{
  "activation": "swiglu",
  "norm_place": "pre",
  "rope_fraction": 1.0,
  "tie_embeddings": false,
  "optimizer": "adamw",
  "schedule": "wsd",
  "dataset": "wikipedia_en"
}
MLP neurons of a small language model. Each row is named by its layer, matrix (down: output weights) and neuron, and shows model dimensions 0-169. Each number is 500 + 25 x the weight over its row's rms, rounded and kept within 0 to 999. Numbers have three digits each. A neuron's up and down rows have the sign that makes its largest values positive.
A block is one neuron, or neurons of one layer that tend to fire together. After each block is what it responds to, as a language model described it from the Wikipedia text at the highest values.

L6.down298:501514525520476492499491494499544534466487473516512462505500463487516520520481462525516519527473510456512461489501502482517504527526466499497466512469546516523489513538539486493477499479510459480490496519480486523539512498522494509487502513519502465477512491528506530477486521507488490502450512477472503537477490548508495470522522461514512483526541498508497524443494518520522543505489517491509490485479498531488443477513503475511478494524452479530514491476501516514485511535478512454475515518480502476507513466
L6.down331:520515538513504499467531473523575540505507479498514525505498504473475504505533477480484510523471476503491492504469475499475516528477521497515485487481477513534526509554483497439454542442508472490510499547488508478515470472485485487491525474468540516523465516463436499511486542526485465511479465525491521534526498499554478523503498487510515536535537462536527484494507501469464457480502538517523480525439499489455507529511511551518476528518493496503511491469515478483501517516491515498522508515495506550516496488
L6.down393:485477537485461467462492534514502495510522495493519507512522560517484499500460509536492518534537503499486477520514480485531511480509523505485519505523499484535479490546486499513502454519512484478505525501480464465515479501523530485461510531517495485482529515495491478493520522460524504479500499441491501495479539512488487513511539507540527521477517507530532505472551493516486485536509511524493519430494519484434498512530507465532447548484484456506485499497503468501498501537515531466492472504500497501510479515
L6.down454:497538485540473511505475515473449463460474507483527473492513487536532512504501474502487462464539506499514506512504471528557484509516488492464505487523526494533507484474508491471489491494486524491508482496530462502472531466460488525515486505453501497528507515507502490499538491480513567516521508500484474473455462489484507539453487496486518498471468560507504481518503536500520486509502506529485480465504521559530504435503512504503472530533518465516538505453526461481523467504480478532536483468539516493506506481
L6.down598:527428460510498510453506504506517491485501525514540501522492526489447539515484448517430481474477502504497487519459523481536475479503446520499487496502518485457485498462478539500493505510461446488500495494461505546528478458495492511493468491514518501500471471471495512484510523487508513481447479510524518490484485508486519505488525491513527524515518465460466515513470512475486539528529476523534498486491467519476552545496540454494520501544484493511510492481467514496527492500472507549484485514519484511493509515
L6.down696:545532530507480517471509533455487529514485476481512504494559478498492463493519488448487531507476509513511546462495508503517476513518513499502479531510478526475464503528499507476504483477432454471477513491497484462522477488486464523484468495493477522502515514481478485493506518517510534515483477496497493438510500465533477461509485503487453513513494495505528517487505470503464513490540504469516519557524504521469487479533514520550461546483480479531510503465510452544492535500564490522481496502505535509538476491
L6.down943:495492539521511517481501503546515486463521493517529491541532457513500501467529533511538502486537473516503462494502489462488490465447458558522460507483518482503497445505515486481486500514455523536514508497488510489504490544477512498505501504504483495464530514493528529460473503488525528573489498519505502493508474498535549484544554491503489511488523497476514487528495518510505461511485496547472497494505461524519507513473477491511496532510513523481482467463547451516481495536527540547481474515512506477516459511
L6.down976:481501432525492503549488480497508518466459518538523501518522533472503503515494514489511477511514524480530549512492508469476523502479488502486517480513566476505458520487534535506538512500522448448536487480480519479495537488515522475473464512445485561474510510518512513498528478502503511487519483477486495496515517509537515532526487547453514494538503538528514532517491503511514518488535495525504498492499510479485482456525500458475529506487493485488490473536469533530488508485454499474461484511533541515490502504
Description: Year-start digit tokens. Leading digit or space before a year, mostly 2 of 2000s, in date ranges, tables and lists, e.g. 1990–2000, "From 1998 to 2004", 2014–15.

L7.down689:470492489525459509500420516524510512451511483533516526504558480511513492485460503468479485532546497485464524519460485470497485504498530551569450512545495495499468499508498517482536490522478525510526472512533504489527527498520498536500481476477512498484517499517505480514537447515480525446509538505497476499511507502499504520526492555488475515444533523523547526473494507466507494484573561509509477500527484439464516539467470481528533477501482500440486528509524504473473517473503507486509507439518518502500514486
Description: Word-initial subword fragments. Opening piece of a word split into several tokens, mostly common nouns in nature and species descriptions (sax-ifrage, gr-ouse, go-ats, cl-usters), also name pieces (Vas-urao, Ed-monds) and number or price starts.

L6.down226:471510506480515481525487555532510530545514505509481491495468538504506464482500537498502518512524495487508475464493484479518461519520497473490513504506547500462517497487489485498524478440497587490477548490510502491507481491498492461495537541484494515541514454525489460481444501529541524492470530456504469522540541501497476516512530530512516488482509503480530515508491481515469496508522534486487516528549467540528496486541494503465547508512488522519496492519504491478536495506528522496486510511513546499475497494
L6.down360:486489504511506472536503487486511462497491501474460533533462495549504481485483481509527530530534511520518469505511535507525489520533487457488489463495492529499499493480531482495550497494498494552474513489510460491505538491470544429550476509492471508476472508501490484519490472498495488505473507479495500516510516508542468470527489500485513474520438455501508502481506487512489474463501537485507459463496508492522518467510466508536524482543541500494504548508513454528504486509508469452488536499480503504493504504
L6.down437:452475531496535491483564507517487481517531512461568523545536484450515503497482520482502507472500512504480491495458465478476508509470499503506482512508506466548502497470487530502497534484468491519523512529504531500478503496442510487515529538488482519511489485483486561463511447473537476502478534503503505474507510441536485496470529512524474476506498521493489507502454526517494496483476505505496504482513561474503486447499501487501447514435498534503477470496522469538478459476487438465502561468493479516492513495
L6.down455:494474501484486464499466495508518469493478463515507501479490452491481492485552513507443478474512490500516523474474509515514510481471517502497469522505504486477506499496493538466517500497507487534508478531503500485503518477479500485509477514494513498470516500499473546486504499519533504494472533533488506484489468501494512509500561489503513495545477482525517499463433446473495510484492553491522589555551445491500484526468489462547541514503489497472511518495480534448497521505508483466513501482486493533457525511
L6.down554:513480511524497519461482476472445499505487519497504462503499515537523492491493495499490569474516476496486485489504536508490490481514495524474432500503484530519497522510521513509511496479514485490478460456540464499486472495450503491495472479504488454494454528472506466470536520488512506497528525502488504497517474490502447501497431508497505518503518443441520480506482471478465515479500468497506447505469504502506487501490506494490571540469497485481517496505482584491527508498512499487501501487494504498534474492
L6.down700:472520472491501512566491506494475486484467478491506457513505480475444503496483543502495512491480485500552503506492497507466470494494521502503516454483466474501472483494528504513461501484482484483474493490485509534486530514493461505500498489492468472477450508517488519502485508487496485488538506517506486517513484489461541460494507578525498508517463508477498535522472488445542506510493470471507494509548488499513467505493548488483472487503506498520470476532512520541506510478488510486446463485524533555495495506
L6.down778:549511515496476509499456468501521533498492493519516484473502511557493502493524522523488487518533450473488510532488514483439503489518523508474507474487522484472498502511461520521503474496474541558468531507460507486500486541495516481490515491476541502477522527504491492475452460502533505548533502481500480507501504534517553476502517541505473460528477492521437540450431459491488521506517478493503488463505553553499471491480464516509482532486450500521497508520502472504464540513510502483478475495477484494527492481
L6.down902:550524470502519467499508521512510455459540493523499492506517491493468483491503533452501447472481520498468491541494484453516514503496496498497505520489478505505513473486524512482507491486485523464539512520488480450493531517486542531494495528510519473450519507543532532519445521468495494496548511525500484466456480552513513479490506505549462496531453527502493498481499486499542545505522486480571520495554490537531497515481540505503477506476533558454494523523512536499473514517455520553482495469520505513527527504
Description: Organism names and anatomy. Word pieces inside animal and plant names, species epithets and body-part nouns in natural-history text, such as brown bear, Alopex, anal fin, sedge; weaker on unrelated word pieces and digits.

L7.down384:517520504493498495513478536463446480447475471459540497460480456536530518522515472472475487444501499484479512523565466529497464482522509496494530487505465465474513497478482502495489467462488480509540485489494499506521525484521492506489490489429541514499494544520528500504528467478502531507541460506496476516506440519498468542513517501495524494523486494539509547507483521509490473480556484456491495501463469503518450458470533508477517529511523481502536511500521466543520502490476547540558496483457473534513548464
Description: Start of year numbers. The first piece of a four-digit year (the space or leading 2/1), right after in, since, as of, or a day and month, e.g. in 2017, as of 2005, 29 May 2010.

L5.down23:466484465527501514514524515557533501471505506508514537536497490525483479446556472514537528493512486485522491487520519489473517520501484490543484470461452467454548498524488500458520513517527494475483517536514477482470529465535479516484448506482515547491558541503517523524516474454477528519486527472491482523509498490496492473505498498470494475522536519481505492481536482421523542483487501472497516502470519506488484461491476539518486511541491473478469537530516550497516517500471504528506540554569449478508512479
L5.down26:508454500500496527508487494502475497507497477472531488543490468477530548512515498443473514490460510510495511515508537584497558490513508477512522496484498521497475489503495489514495481459464534517472469503490490481484521532516529493538510506474539516505473502518463499497521466488494521523478496484478469533534510512474503489506497462522493523492495513519457557476453525493490489517480486469499473516488507464503489480523465557502515506486461526524493480484462526522500503516464477532535510486468497474509525539
L5.down305:525481514514505502526524545504487527508513518520459536461511494485498487507492536474513499489495483483492530494485480490516504487532477430504549479515498474471496482498515510487513514513474496511506536516549494465498500543515500496519503492527498535526480504520497478449496557483522506492552513488474510433507524484489564481479497502508511510460522458506492487498498470482518524502510484512499491519475468515467514476496456502520472552523502493473473512472518499488486512508529521512513530494499488463485524457
L5.down495:471518522466573497517478479508514506470491512483484483491501537509483498461482499483518518478500505461545515478479487512472482527516499519509513488518469486529454468540520472513488496462538510562530509501494510529505459493500477512509494485522527479503479455492520506474513508496491512479463516493521483475516515499466472519506528497532507503509494578505479484485513502464498469542528497504503485505492503484503487480510523481494475456483531500475505519507531516488450481478487503532480462481458498511489480500
L5.down748:500462462482518482501477496459470501506482508505485455494492511527518532488471481493488473482505538528463490512528539530473523490518501486508522523456518483454493447487506492478492528527514521526483506535499503534492529481546492515509498482569495501489520427507521474535500508506496488503538538466497506482532504524474482484513493494461508520487532483567494515510525513520466521488501545487481493531504462483501504459525457489452532458479501486506509518501473505510487519522504503503475469496494490511518525548
L5.down842:489496461482495500503491499514468516529488512517523499505456521527448514518561507498467484508513494483496529494511515476461539511507428502463481475485495515481504488471467507525487546501501495485482488504507496532505504464540511480530486506466496472499570499479501492511466479478485513498581528533479532504505484478472526500470486498494491526480509473454538509459502519526514479509499516505545551550482478526513510506510504476473473472504476490465478496501498490458548494531535534513528497498487462523498480535
L5.down865:538472490501476539469517502512486478496536503490489478510542487488503461482455479483518452491525525518512520540498504530539467508527474546476519480510524501563493480521500512479485504503533524489505509521545490520493517503505483508526476491508507476499496437479509470525509535471495489494536558464493499491435488544521541515485465516482449515511505521509511531522487471480530481479480500533512545490480520559477466515516467508457504470493509524527480444487513497490504486516475473511507508510514494467541504523
L5.down900:437476510478452504485484516482510465507498498524500507547485515515496497550492475488465450474525557485542492535512514497528508529515499451511521509519511491484508485510485477451490517486491475478488488535505531502525488523498474456501539493553497547531511505499464457496507492496527534502514480505491510496495503526477527541482524500498519483505442511528492506498484510524504513520522519455506495471486519445512505511463541539443520531498464444517484490532520511499505472479514484518518533509490516517501497533
Description: Year-start positions. Fires on the space or first digit just before a year number, after months, day-dates, until, or table pipes (May 2011, | 2012).